config.yaml
activation: "swiglu"
norm_place: "pre"
positions: "rope"
rope_fraction: 1.0
init: "uniform"
init_std_o: 0.0447
init_std_down: 0.0316
lr_mult_o: 4.0
lr_head: 0.00651
schedule: "wsd"
decay_shape: "linear"
batch_tokens: 8192
steps: 13086
MLP neurons of a small language model. Each row is named by its layer, matrix (gate and up: input weights) and neuron, and shows model dimensions 16-79. Each number is 128 + 32 x the weight over its row's rms, rounded and kept within 0 to 255. A neuron's up and down rows have the sign that makes its largest values positive.
After each neuron's rows, "fires after" lists the tokens most often just before its 100 highest values on Wikipedia text that the model never trained on.

L7.gate317 [129 128 109  83 140 162  96 174 113 174 150  96 160 105 146 112  76  87 114 126 107 132 130 136 133 170 147 117 115  70 119 110 112 107 133 122 121  58  65 180 116 113  93 212  88  99 186 171 134 136 103 188 163 116 131 106  63 110  96 166 130 161 101 112]
L7.up317 [107 104 106  85 110 173  95 143 134 120 132 141 150 104 133  99  77 156 113  83  67 138 126  95 160 227 134 115  94 100 159 150 140 112 108 117 130 100  98 142 100 144 130 134 100 113 144 160 114 123 111 132 212 100  45 101 162 147 110 140 179 149  94 111]
fires after: " w", " W", "w", " H", " m"

L12.gate275 [135 111 167 141 107 118 141 151 164 163 125 132 100 177 148 214 104 113 221 160  97 152  83 153  73 148 139 120 155  78 121  93  88  42 105 126 190 185 165  79  81 146 103 100 143  82 169 134 122 112 121 116 149 117 162 180 151 132 159 124  75 155  77 142]
L12.up275 [142  92 132  81 158  98  75 169  76 145 127 120 136 199 154 123 127 153 180 106 147 104 137  87 105 127  74 127 103 131 112 122  34 126 154 120 189 145  72  92 129 117 120 116 100 161 155 126 119  95 125 136 100 118 182 142 102  97 143 122  97 119 116 111]
fires after: " C", " T", " H", " S", " un", " M"

L10.gate136 [109 158  89 165 121  76  94 121 126 143 131 139 118 141 136 117 139 142 188 215 141  71  71 136 143 125 175  87 119 122 110 121 136 122  69 127  80 104 131 103  63 174  95 130 145 162 119  95 144 125  54 166 141 140 176 123 102 104  62  61  99  80 106 165]
L10.up136 [106 140  95 194  88  67 139 128 119 154 145 124 163 163 145 143 119  97 166 182 160 139 102 122 142 137 137 115 144 112 114 165 181 161  77 114  75 119 123 176  81 185 132 117  81 180  59  76 115  83 126 118 146 192 214 147 154  97  32 103  87 109 127 105]
fires after: " M", " m", " B", " f", " ag", " In"

L2.gate13 [178 120 123 114 116 127 120 167 140 118  78 136 148 170  65 130 123 197 125 143  89 149 119 138 186 148 115 180 180 123 147 159 149 103 105  98 164 104 111  68 101 123 149 123 207  90 181 115 125 148 107 100 164 133 136  89 145 127 143 101 138 182  68 104]
L2.up13 [152  81 117 145 117 136 123 186 149 119 132 136 155 164  95 114  98 166 117 140 107 162 145 147 168 136 110 174 231 141 139 160 179 126 106 112 183  99 126  84 113 116 132 131 126  75 173 157 119 140 121 145 144 130 106 114 104 142 121  82 143 159  58 105]
fires after: "|---", "|---|---", "|---|---|---|---", "ation", "%", " "

L14.gate150 [133 200  94  90 100 162 137 137 155  88 104 155 103 117 159 179  95  97 148 157 187 136 185 180  64 122 111 140 145 103 166 118 101  85  80 128  93  99 119  75 163 109 115 135 169  97 135 101 111 121 124 118 128  80 128 224 128 130 121 126 106 111 204 120]
L14.up150 [148 128 121 144 140 161 136  96 144 141 115 112 133 157  99 185 117 112 140 162 102 211 157 116 173 134 161  96 139 152 129 163 172 138  95 112  87  66 116  67 109 176 127 177 150 128 142  90 120 138 124 123 137  84  88 114 139 116 143  99 172 152 107 130]
fires after: "ro", " l", " S", " L", " ", " s"

L11.gate105 [111  98 130 202 137  97 143 139  93 102 159 142 143 136 151 143 146 120 164 136 113 116  60  85 186 117 145 125  74 139 113 199 118 146 134 151 135 147 131 102 192 147 100 161  69 148 113 185 110  39 108  37 156 127 173 123 145 131 120 172  85 155 194 163]
L11.up105 [ 58 116 132 125  78 111 138 144  89 115  82 124 145 147 114 162 152 124 157 142 122 193  93 120 144 101  99 163 103 155 102 130  93 153 127 167 153 127 110 102 198 182 141 130  95 157 118 140 105  93  36  57 128 113 194 136 101 106 136 165  78 132 183 181]
fires after: " comm", "c", "m", "p", " M", "g"

L15.gate13 [113 103  96 131 194  93 144 149 184 142  86  94 165 149 140 151 126  94 147 203 122 108 116 108  92 179 125 168 110 118 133  95 197  95  75 128 196  89 122 107  99 115 122 133 104 160 207 139 148 135 177 118 145 127 175 155 145 114 108 156 166 145  61  59]
L15.up13 [ 93  93  82 164 132 149 133 166 115 128 119 118 111 162 163 167 162 142  70 145 139 176 162 101 165 177 108  97 150  52 135  86  91  87 157 115 174 123 144 130  51 138 120  93  97 123  77  96 127 110 181  91 104 102 160 150 112  96 109 100  88  95 163 112]
fires after: " G", " S", " t", " g", "u", " v"

L12.gate7 [ 91 132 137 198 125 133 108  96 221 145 160  76 123  79 105 135 136  80 156 210 137 123 109  96 131 162 170 118 100  76  79 107 205 134 142 121 108 102 127 170 138  65  90 133 125 127 150 141  99 127 106 145 167 127  93  93  99 106 121 145 139 143 132 126]
L12.up7 [132 106 159 141  73 154 139  96 208 106 181  96 121  27 146 141 117 175 156 118 115 130 157  88 155 142  97 110 134 149 166 131 194 163 158  90 173 123 114 147 170 104 181 140 110  93 106  82 133 185 127 132 158 176  66 139  92 107 122  96 190  94  86 116]
fires after: " ex", " s", " S", " Con", "°", " "

L15.gate298 [ 98 139 131 129 116 173 117 114 124 164 182 134 120 144 115 152  95 106 160 137 152 130 118 165  41 121 119 164 122 154 138 100  78 128  85  46  66 146 118  99 247 154 147 132  92 131 140 129 121  98 120 106  94 120 158  94  82 115  60 108 119 153 149 102]
L15.up298 [ 81  87 126 157 121 239 173 153  67  93 129 125 141 115 129 145  85 139 120 149 167 225 147 132 143 178  67 133 161 186 129 122 125 185 133 175 130 112 132 104 123  97  73 194 147  91 154  98  72 139 110 118  68 173  87  80 117 136 148 110 175 139 111 158]
fires after: " s", " St", " bu", " S", "ign"

L7.gate264 [126  88  70  96 133 127 110 146  95 141 134 142  90 119 132 107 120  96  95  95 107  90 155 167 100  65 150 155  98  78  88 118  76 137  67  88  87 102 127  89  86 119 112 122 128 157  80 117 151 114 111  95  78  90 220 134 182 150 134 115 143 118 187 135]
L7.up264 [107 145 128 156 119  99 152 119  93  96 113 165 127 136 159 112 150 105 107 135 121 149 205 172 114  81 187 163 140  65 113 112  65 117 119 105 113 133 170 135 127  99 180  95  74 173  64  55 129  99  91  80  95 121 112 136 186 166 111 107 137 161 132 148]
fires after: ".\n\n", " c", " Br", " C", "al"

L22.gate260 [106 122 144 164 149 163 150  89 120 118 102 101 103 132 199 100  94 165 104 180 130 183 118  86 156 156 146 124 150 117 119 133 136 168 102 117 123 143  54 206 163 116  91 136 191 145 138 170 133 107 110 150  90 120 118  61 130  90 112 130 132 108 144 117]
L22.up260 [ 69 102 114 171 155 122 135 129 206 149 109 133 143  95 111 151  63 182 100  79 207 145 114 118 107 118  41 158 178 171 107 151  93 176  74  55 104  85 158 149 114 116 128 160 145 171  83 162 161 144 157  92 104 161  60 139  90  71 116  87 145 120 140 125]
fires after: " S", " s", "s", "os"

L5.gate120 [ 83 109 134 116  96 124 125 138 124 168 107  79 164 122 175  71  95 168  86 146  60 150 157 142 138 188  98  94  77 115 155 148  93 163 127 111 111  79 155 103 137 117 157 213 161 172 130 145 161 148 129 170 135 147 164 109  59  95 213 101 165 151  90 102]
L5.up120 [ 94 105 158 127 112  91 132 162  92 154 115  95 157 139 104  43  69 154 162 153  51 142 155 113 126 123 125 141 129 101 163 127 146 151 149 120 112  47 140  92 126 101 151 171 134 124 107 161 106 134 137 171 186 108 142 111  85 125 206 132 181 147 136  91]
fires after: " H", " h", " w", " W", " f", "H"

L11.gate73 [174 132  65 132 129 162 106 123  93 107 121 127 154 171 132 116  93  88  96 114 123  86 134 153 164 152 146 138 107  23  58 159  80 161 155  95 130 106 133 106  71  58 144 135  72 155 124 169 152  92 113  94  89  81 107 131  77 124 103 129 107 137 116 155]
L11.up73 [120 159 102 145 140 144 150 115 173  77  87  86  81 122  99  61 157  82 160 152 153 127 158 112  89  94 116 153  94 151 152  73 126 110  97 123 130 224 140 138 123 148 162 137 132 124  70  68  70 149 158 118 149 162 148 154 149 136  99 145 133 133 147 127]
fires after: " m", " E", " b", " c", "\n\n", " C"

L22.gate10 [ 73 140 108 194 193  80 153  86 167  99 108  95 102 126 124 167 133 120 197 142 130 119 130  78  91 189 138 142 103 106 111 128 144 152 154  93 116  96 159  73 111 101 130 126  98 104 122 129 124 123 173 176 100 152 197 137 140 126 101 147 150 110  95 143]
L22.up10 [ 53  99 135  93 144  71 128 164 111 141 119  78 154 109 142 163 113  96 118 141 117  86 159  79 153 151 145 144  91 106 145 157  78 176 125  77 126 142  96  79 113 149 136 107  92 150 100  86 135 104 123 166 138 116 131 186 180 123 119 152  66 177 116 148]
fires after: " H", "es", " C", " g", " P", " G"

L15.gate314 [121 136 197 176 159  96 189 146 136 141 136 132 135  98  90 103 126 135 113 155 149 153 132 111 108  55 126 132 152 122 118 188 102 159 137 123  72  96 160  99 130 141  94  96 170  98  93 109 130 132 151 101 100 128 157 102 113 122 101 117 133 198 139  68]
L15.up314 [ 95 132 172 147 165 143 138 153  81  83 109 144  91 145 175 104 107 132 129 122 154 166 119 166 106 107 105 121 150 125  97 118 109 128  97 148  97 111 151  82 121 109 147 194 143  89 169  86  53 111  92 107 172 111 115 157 114  86 142 111 153 130 101 135]
fires after: " s", "p", " p", " S", "us", " Is"

L15.gate195 [122 118 116 101 102 175 144 114 182 177 128 137 145 138 139 123  88 128  98 157  98 143 112  90 127  98 163 125 130 143 146  69 125 141 110 114  99  88 125  44 142 119 167 135 157 148 143 110 114 104 137 121 170 119  86 132  62 126 134 119 169 112 181 163]
L15.up195 [107 114 139 167 119 129 151  64 165 168 155 109 152 125 178  89 125 121 147 110 181 182 127 100 130 118 177 121  96 116 130  96 130 106 109 150 149 155 155 108 156 137 176 184 157  93 106  96 131 127 102 135 182 135  49 178  72 205 141 111 183 131 168 130]
fires after: " s", " S", " No", "S", " L"

L10.gate167 [ 88 202 148 141 115 105 154 113 135 160 123 113 128 170 115  88 124 119 149 158  72 145 139 127  65  79 182  96 119 141 100 100  86 124  87 139 114 108 168 118 110 128 208  47 113 116 119 144  83  90 124 173 180 148 173  64 143 158  90  83 112 134  89  60]
L10.up167 [106 148 118 182 114 125 161 165 117 128 117  95 104 186 112  83  99 107 122 104  83 156  96 139  65 117 121 139 126 133 103  82  76 101 122 147 113 139 128 110 110 151 151  50 138 130 147 145  73 122 139 192 139 141 160  42 159 184 108 144 104  85 104  77]
fires after: " m", " D", " B", "pl", " Pl"

L10.gate273 [ 64  94 106 139 117 111  95 155 153 140 105 131 133 153 142 147  98 118 163 132 146 181 138 207 120  74 128 123 131 193 150 105 179 206 136 138 116 128  91 129 167 114 139 139  85 105  84 197 118  98  93 165 147 107 123 105  71 109 105 114  88 116 145 138]
L10.up273 [ 77 112 171 126 130 147  74 142  82 111  95 131 141 133  83 111 113 115 192 120 132 158 121 138 102  73  77 122 121 144 125 160 144 180 121 169 128  53  71 168 143 112  87 146 139 146 165 165  94  74  90 187 156  99 113 127  64  73 173 105 152 134 121 103]
fires after: " S", " e", " re", " s", " se", "se"

L14.gate216 [121 118 121 183 145 114 114 113 104 179 140 110 111 146 139 156 125  61 147 137 131 159 162 150 192 127  90 135 147  77  92 174 113  61 118  38 132  71 105  39 171 108 107  98  62 120  96  87 189 141 155 103 137  95 100  88 148 119 152 102 127 107 135 176]
L14.up216 [134 119 147 176 115 164 116 108  48 132 126 115 130 102 103 157 109 107 166 135  69  90 159 106 124  83 130 102 140 143 147 127 155  98  85  80 128  80 133  98 152  79 103 135  36 162 133 118  96 114 124 211  90 134 134  73 130 165 136  50 117 129 104 130]
fires after: " re", " s", " g", " G", " S", " con"

L3.gate154 [171 119  96 136 160 170 137 150 138 109 111 109 137  79 130 168 129  69 152 101 117 120 127 103  81 113 156 132 121 138 115  94 104 140 133 148 157 112  86 144  62  81 122 112 181 101 130 106 141  68 127 170 109 106 107  91 156 104 128  67  54 112  97 141]
L3.up154 [109  99  83 138 139  87 127 165 166 111  62 133  89 140 112 117 161 159  82 130 116  78  85 150 168 123  94  88 124 133 143 151 125 128 164 195 120 115 140 105 133 100 129 127  90 108 105 158 118 141  99  89 118  50 108 163  92 128  82  88 187  26 109 165]
fires after: "-", " c", " C", " the", " this", "ing"

L12.gate159 [124 166 138 137  85 142 119 159  68  90 127  99 121  96  56 138 135 145 115 117 176 130 167 170  29 140 136 171 156 119 110 152 117 180 175 138  94 146 119 133  90 113 176 132 112 115 169 109 103 160 152  97 107 150 160 129 149 131 127 184 129 173 110 136]
L12.up159 [178 126 145 157  68 199 168 127 100 108 152  88  85 129 156 113 129  97 105 140 137  67 158 133  98 105 123 158 143 105 138 125 133 116 104 132 134 140 131 144 137 115 115  56  34 164 123 151 122 111 156 107 117 147 161 154 115 152 131 124 117 140  73 166]
fires after: " D", " d", " reg", " and", " the"

L4.gate307 [166  93 157 146 148 184 120 148 125 156 155 108 176 142  79 170  92  77  95 158 102 114 106  85 126 120 139  59 121  97 114 115 100 114 113 117  95 151 139 108 131 120 120 111 155 170 107  78 107 150 141 129 137 142 169 102  98 170 136 114  71 163  59  66]
L4.up307 [146  86 178 198 131 160 147 114  96 106 132 149 169 126 114 116 102  94 174 105 108  93 112 122 170 158 134 120  95 139  62 103  68  82 118 178 124 116 126  80 116 186 132 143 181 132 108 129 130 147 131 173 177 155 172 118 112 142  95 174  96 188 109  58]
fires after: " f", " m", " M", " B", "f", " k"

L4.gate75 [111 136 169 138 127 182 133  85 108 167 155 104 136 160  91 139 142 151 108 125  97 136 140 147 135 144 141 156 131 126 157  89 145  89 141  80  94  89  86 112 136 171 129  98  91 135 104  77  98 112 157 134 122 104 122 102 120 164  89  68 206  89 120 155]
L4.up75 [109 127 159 119  95 169 151 104 139 160 122 132 146 188 145 154 116  99  80 145 126 143 159 155 141 137 116 117 133 165 157  64 160 101  91  85  87  93  92 140 128 173 155 137 116 137  68 122 119 106 186 118  97 123 119  59 162 157 140 111 179  65 155 163]
fires after: "i", " s", "hn", " S", "e", "ov"

L5.gate207 [146 173 167 138 121 153 160  96 160 117 109 119 137 123  70  95 132 154 140 119 106  99 150 137 126 164 156 148 110 121 118  94 114 113 177 122  93 178 149 110  73  62 120  99 172 108 145 106 124 104 197 153 127  78 102 148 183 146 115 126 187 209  82 158]
L5.up207 [153 171 174 186 138 149 157  85 127  95 115 139 172 126  98  97 155 126 133 146 136 140 180 150  89 108 138 101 150 133 127 110 100 118 114 156 122 167  82 102 113 125  93 110 142  84 128 141 132 124 202 107 120 135 110 170 184 116 118 137 155 169  79 125]
fires after: " D", " K", " t", "z", " d"

L4.gate165 [145 147 164 130 136 107 123  64 103  99  96 102  72 134 158 139 121  90 138 144 119 111 116 178  65 175 137 176 142  88 115 163 116  80 148  79 143 136  72  95  63 158  97  88 104  49 142 157  66 113 156 116 165 141 128 129 169 116 123 146 163 159  77 107]
L4.up165 [ 81 159 137 134 113 130 145 115 139  86 108 149 155 185 102 130 152 116 156 131  82 148 111 129 132 121 153  70 108 119 102 125 122  59 136 126 113 124  99 103  96  95 104  22 105 110 127 102 122 142 206 134 169 119 144 163 153 113 137 176 130 134 171 143]
fires after: "r", " F", " t", " T", " D", " J"

L10.gate95 [111 151 114 190 102 116 160 160 111 141  97  99 101 140 147 143  87 144 155 164 130 159 174 180 129 101 120 137 142 149 159 123  90 120 137 119  68 168 133 131 171  82 120 153 121 194  72  99 146 132 130 117 124 137 144 145 139 143 149 163 112 147 125  81]
L10.up95 [102 124 140 184 138 133 147 103 154  75 163 105 111 143 120 108  82 157  99 165 120 130 162 149  80  72 213 104 144 103 115  49 153  98 170 102  61 165  89 156 140 115 128  90 105 212 103  65 169  95 145 144 131  95 129 125  66 124 154 169 160 135 103 140]
fires after: " P", " p", " C", " sh", " Sh", " c"

L12.gate133 [130 137 189 132 122 117 134 104 163  82 112 126 135 133 110 197 113  95 135 167 154 146 132 165  87 172 128 140 148 118 146 113 174 114 134 103 141 117 129 117 187 137 140 103  90 192 145  73 134  85  79 130 127  96 150  59 125 136 141 146 188 111 148 119]
L12.up133 [110 158 206 138 131 103 142  91 183 168 167  74 143 150 205 137  85 121 128 213 143 154 134 117 121 121 136 109 112 140 107 156 110 111 165 111 151  92 121 242  90 117 114 119 139 165 154 116 159 109 123  88 161 156  74 107 132 163 154  87  78  87  94  88]
fires after: " l", " d", " D", " f", " s"

L11.gate237 [ 88 152 176 134  69 133 171 141 143 109 125 173 208 144 130 115  85 138 160 182  68 129 130  82 111 145 107 156 132  80 158 129 151 101 118 142  73 105 161 156 142 127 163 110  85  90  86 202 134 101  90  86  70  97 138  52 169 101 173 118 150 126 132 119]
L11.up237 [137 130 138 129 104 150 144 127 158  74 147 114 179 119 159  59  95 144 129 109 144 108 113 125  89 145 105 126 186  59 148 171 133 132 179 113  93  86 140 171 108 116 142 195 112 205 142 187 175 112  97  98 167  78 109  88  97  84 216 139 130 148 114 103]
fires after: " l", " f", " W", " w", " L"

L10.gate87 [ 92 127 143 118 127 143 104 155 169 140  98 131  58 137  86 155 160 113 174 121 110 115  68 121 180 168 166 152 129  90 143 110 159 135  76 143 145 142 130 161 115 114 132  98 105  98  56  81 119 117 160  96 130 177 155 137 185 123  57 136 164 149  97 156]
L10.up87 [ 74 149 168 129 115 113  92 140 210 134 128 132  77 124 123 128 115 107 129 108 121 139  93 142 159 151 144 178 131  70 122 125 115 116  55 165 156 136 116 108  97 132 132  91  99 114  69  72 111 115 134 115 148 175 159 172 178 129  99 144 137 182  67 111]
fires after: " d", " c", " C", " t", " g", " re"

L19.gate280 [127 184 106  94 182  95 148 120 106 131 118  71  76 127 123 152  97 127 145 168 124 128 142 171  88 157 122  82 142 166 213 103 126  94 118 107  97 117 206 156 141  83  99  56  88 107 167  98 104 122 162 149 123  54 117 116 156 152  95 114 175 169 113 138]
L19.up280 [197  81  86 128 109 119 107 114 111 187  97 110 162 137  56 117 150 139 144 140 184 112 189 130 136 124  56 127 155 141 143  77 106  96 160 144 157  80 150 177 169 125 117 152 168 135 153 157 152 133 118 179 123  89 146 120 145  98 105  88  63 122 111 125]
fires after: " T", " J", " t", " Th", "c", " P"

L5.gate212 [ 93 209 124 101 174 184  85  89 114 155 131 142 101 119 150  84 101 203 154 158  80 160 110 138 110 146 127 121  94 146  77 139 119  98  72  75 122  73  86  95 133 154 168 137  90 114 122  98 125  94 136 163 157 116 154  75 119 102  74 114  80 145 137  92]
L5.up212 [151 142  68 139 136 181  79 135 170 116 108 104 123 157 106 204 130 113 134 173 177 135 136 166 126 125 131 143 115 140 152 176 150 128  64 152 169  79 107 118 182 150 110 135 112 167 111  66 101 132  41 147  89 118 170 133 144 113 123  76 140 185 147  93]
fires after: " B", " M", " acc", "cc", "B", " b"

L14.gate317 [140 100 178 102 132  80 131 106 138 161 144 138 109  82 117  98 183  82 104 142 171  79 145 118 157 142 106 174 186 151 136 125 120 170 136  75 124  87  95 159 137 117 144  92 126  98 134 142 114 125  90 109 109 143 149 133 140 126  58 143  84 141  85 115]
L14.up317 [158 149 183 121 102  96 157 139 155 153 147 159  97 141  60  94  98 155 138 117 136 109 145 122 103 148  67 152 161 134 180 158 124 145 207 161 161 134 165 141  69 137 121 103  93 140  67 143 129 176 139 114 141 161  95  83 138  77 112 135 152  96  49 106]
fires after: " c", " d", " C", "C"

L12.gate195 [108  92 170 121 145 164 143 118 153 150 102 159 151 215  97 145 111 101  88 126 120 183 105 123 152 103 163  95 112 180 133 156 123 137  92 149 107  99  99 138 102 121 127 133 143 118 150  66 145 124 154 179 151 120 167 152  74  52 154 152 104 113  87  54]
L12.up195 [103 129 106 191 172 157 209 127 104 141 141  85 151 149 143  84 109 159  99 107 143 166  54 148  74 107 119 129 151 144  86 138 123 144 106 159 112 112 178 100  79  97  89 131 217 133  97  70 121 194 146 164 103 106 129 160 158 121 122 175 137 156  91 146]
fires after: "4", "5", "3", "8", "1", "9"

L14.gate182 [ 85  83 139 109 119 122 181 112  64 155 146  67 145  91 116 206 133 158 159 112 149 111 157 135  94 124 197 192 136 170 123 124 139  66 165 170  93  82 164 118 134 121 112  77  93  96 106 138  84  84 165  55 132 151  73 118 127 132 122 154  91 143 122 100]
L14.up182 [ 81 107  87 161 165  82 138 164 121 106 178  81 137 137  87 133 142 125 155 149 134 211 194 119 113 127 153 176  59  87 152 164 133 116 177 112 135 118  81  83 117 168 116 107  30  89 112 111 137 140 124  93 132 118 129 111 139 135 113 140 114 167 103 125]
fires after: " P", " g", " G", "re", " E", "e"

L14.gate171 [146 102 129 139 147  63 176 112 163 142 164 148 115 172  25 104 111 129  71 121 114 141 129  37 142 141 176 152  89 159 123  99 100 146 140 154 113  82 113 147  65 129 110 174 136 142 177 103 107 102 160 158  96 137 145 168 108 146 139 149 135 137  89  88]
L14.up171 [134 116 137 127 129 158 128  89 159 140 147  78 115 173 161  94  78 168 111 169  74  89 131 150 109 131 147 110  68 201 113 165 109 122 136 185 144 123 150 125 102 111  83 102 135 109 161  87 156 176 155 145  46 116 145 108 129 127 106 142 100 166  97 132]
fires after: "4", ".", "3", "5", "2"

L23.gate202 [ 88 170 136 172 104 144 116  52 123 115 138 117 159 133 118 107 100 142 130  96 118 140  95 136 130 126 145 120 115  56 104 141 120 147 115 123 213 105 105  62 137 134 112 161 139 119 109 105 121  86  91 154 143 133 168 104  58 125 102 109  99 129 165  97]
L23.up202 [ 68 129 153 135  77 119 101 153 137 143 132 121 181 169 147 102 106 140 129 149  68 187 237 139 111 104 136 152 103 112 139 168 128 141 103 134 149 132 126 128 107 183 103 166  69 136 147 160 144 142 139  78 125 121 178 149  98 140 141 112 117 113 159 101]
fires after: " m", " M", "m", " pol", "iam", "op"

L12.gate155 [ 72 132 184 136 139 108 135  93 162 153  59 128 126 100 125 133 119 149 172 155  91 114 135 125 152 151 180  85  98  87  94 113  71 156 107 158  87  93  77 159 152  87  82  66 126  79 136  87 188 105 173 175 137 158 108 130 138 124  23 150 151 116 134 135]
L12.up155 [133 140 107 171 143 148 167 123 127  98 144  89 104 155 100 124 206 165  66 116  99 106 109  85 112 122 158 122 197 107 114 107  79 175 170 113 173 152  76 106  91 147 129 146 132 130 152 118  93 136 189  94  59 157 151 149  53 124 126 131 156 152 155 153]
fires after: " d", " D", " Amer", "D", " ind"

L11.gate72 [106  81 127  63 101 127 154 186 119 131 117 118  99 162  83 116 164  72 107 119 122 101 118 171  50  94 135 120 136 152 181 102 104 119 121 115 179  73 154  60 118 121 137 113 114 149 198 130 174 195 129 116 118 113 156 173 121 147 150 133 138 194  97 163]
L11.up72 [171 121 116  81  56 107 135 148 144 146 140 119 167 153  81 100 121 133 121 122 105 115 143 178 158 138 176  72 100 100 188  24  96  77 132 113 149  85 162  99 108  52 150 133 173 140 183 158 167 149 124  75 146  98 109 153 143  84 141  48 166 160 127 143]
fires after: " c", " s", " sc", "c", " C", " t"

L19.gate50 [136  17 193 128 170 153 146 104 181 141 144 134 135 170 138 150 129 125 173 115 148 199 112 113  99 128  94 105 156 114 147 102 141  90 119 106 162  98  54 109 195 107 126 173 192 100 157  55 124 107 126 126  91 135 172 104 137  85 117 114 101 111 128 141]
L19.up50 [137  78 157 203 124 158 176 128 174 156 144 134 125 101  60 171 156 103 154 110 141  97  86  67  94  86  81 164 137 167 205 130 129 119 103 124 102 172 104 149 133 111 119 161  82 175 150 163 130 123 129  75  53  97 118  88  93 156 159  53 156 143 156 126]
fires after: " s", "up", " qu", " S", " p", " sec"

L15.gate244 [112 131 165 183 100 150 107 148 123 132 155  85  97 102 109 129  96 131 133 145  98 145 127  60  79 116 139 178 119 133 167  98 127 128  65 144 124 131 152 109 143  94 153 121 188 153 146 144 150 115 109 176 166  97 133  95 149 159  64 156  86  67 173 105]
L15.up244 [145 122 186 140 101  81 134 111 162 118 102 117 100 118  98 102  97 110 188 126 103 165 125  47 174 175  75 144 134 149 136 110 189 145  87 121 119 188 146 156 116  91 169 187 164 107 101 119 125 137 127 133 228 146 135 153 145 191 122 113 129  87 145 175]
fires after: " ex", " P", " c", " s", " p"

L2.gate164 [ 93 140 136  87  98 144 124 207  67 170  84 112 170 134  85 117 124 131  99 181 128  84  83 139 156 102 122 118 186  99 121 120 211  86 146 140 133  85 124 108 140 103 167 121 171 125 164  97 108 121 120 175 184 109 145  99 143 115  99 125 105 138  80  88]
L2.up164 [141 172 108 180 199 147 158 108 172 139  99 184  86 138 143  81 134 118 141 142 129 163  69 140 183 115  96 111 173 115 145 175  71 218 180 133 171 144 104 133 149 151 128 152 141 173 136  75 133 162 128  97 108  63  92 155 168 167  97 125 179 124 130 118]
fires after: "19", "18", "|---", "17", "|---|---", "|---|---|---|---"

L4.gate231 [175 118  87 134 140 136 114 145 103 162 141 127 115  81  70 188 159 153 171 162 115 132 167 144  74 165 142 162 131 147 127  54 121 129  40  74 161 123 139 129  92 147 108 107 160 195 120 100 168  93  91 135 114 179 137 121 133 148 140 125 135  99 144 164]
L4.up231 [150 143  68 148 155 149 122 121 126 127 136 126 148 128 114 133 115 135 102 172 105 137 106 120 122 124 113  90 123 119 138 174  72 166  37 102 133 166  84 118 107 147 132 210 143 130  72 101 131 119  98 136 123  85 152 137 103 139  85  97 127 188 195 105]
fires after: " B", " M", " sc", " K", " v", "C"

L17.gate165 [135  90 115 124 133  92 113 106  96 194 145 168 126 152 136 142 150  99  98 188 122 120 143 141 141 144 111  58 180 100 132 108 140 165 112 127 124 119 120 191 137  69 107 116 137 112 105 124 139  56 129 148  94  98 139 122 165 108 161 148  83 157 159 172]
L17.up165 [144  59  89 118 118 151 127 139 177 138  85 163  93 137 151 121  98  65 113 105 168 122 104 155 137  90  52 126 132 114 102  83 110 122 110  91 114 133 142  67 177 136 126 142  77  80 168 148 120 191  85 131  93 132 192 122 175 101 173 142 148 137 147 128]
fires after: ".", "-", " h", "R", "ague"

L3.gate77 [181 128 115 137 176 168 157 138 111 130 132 156 144  91 132 152 112 143  93 152 121  74 142  93 132  88  81 142 114 194  64 100 116  88 104 115  81 122  79 164 129 154  81  73 185  40 185 114 165  95 105 171  73 153  75  84 146 134 104  96 109  99 117 164]
L3.up77 [171 157 160 125 114 112 201 130 184 108 145 113 126  86 122 133 116 154  98 131 167 142 121 106 114 126 134 145 102 170 161 154 156  76 120 147 103 148 160  95 123 158 213 139 112  84 126 138 116 103 105 158 101  79 144 111 116 118 122  86 137 150 151 127]
fires after: " c", "ic", "c", "C", " the", " reg"

L11.gate55 [124 117 161  89 145 152 121 131 106 206  93 134 159  97 137 135 156 151  74 115 171 116 150 156  94  84 143  84 119 111 103  57 146 165 162 136 111  99 131 140 113  91  87 130  97  78 136 111 117 165 113 109 140  56 115 112 146 123 132 124 110 101 140 141]
L11.up55 [119 154 175 143 146 217 123  63 145  84 163  46 175 135 132 136 112 189  78 123  73 117 111 171 173 115 138 131 108 106 131 164 139 143 111 192 118 167 103 101 113  99 141 151 152 132 122 133  55 139 140  68  97 133 131 155 108 119  86 119 161 160 126  78]
fires after: "==", " d", "re", "\n\n", " a", " to"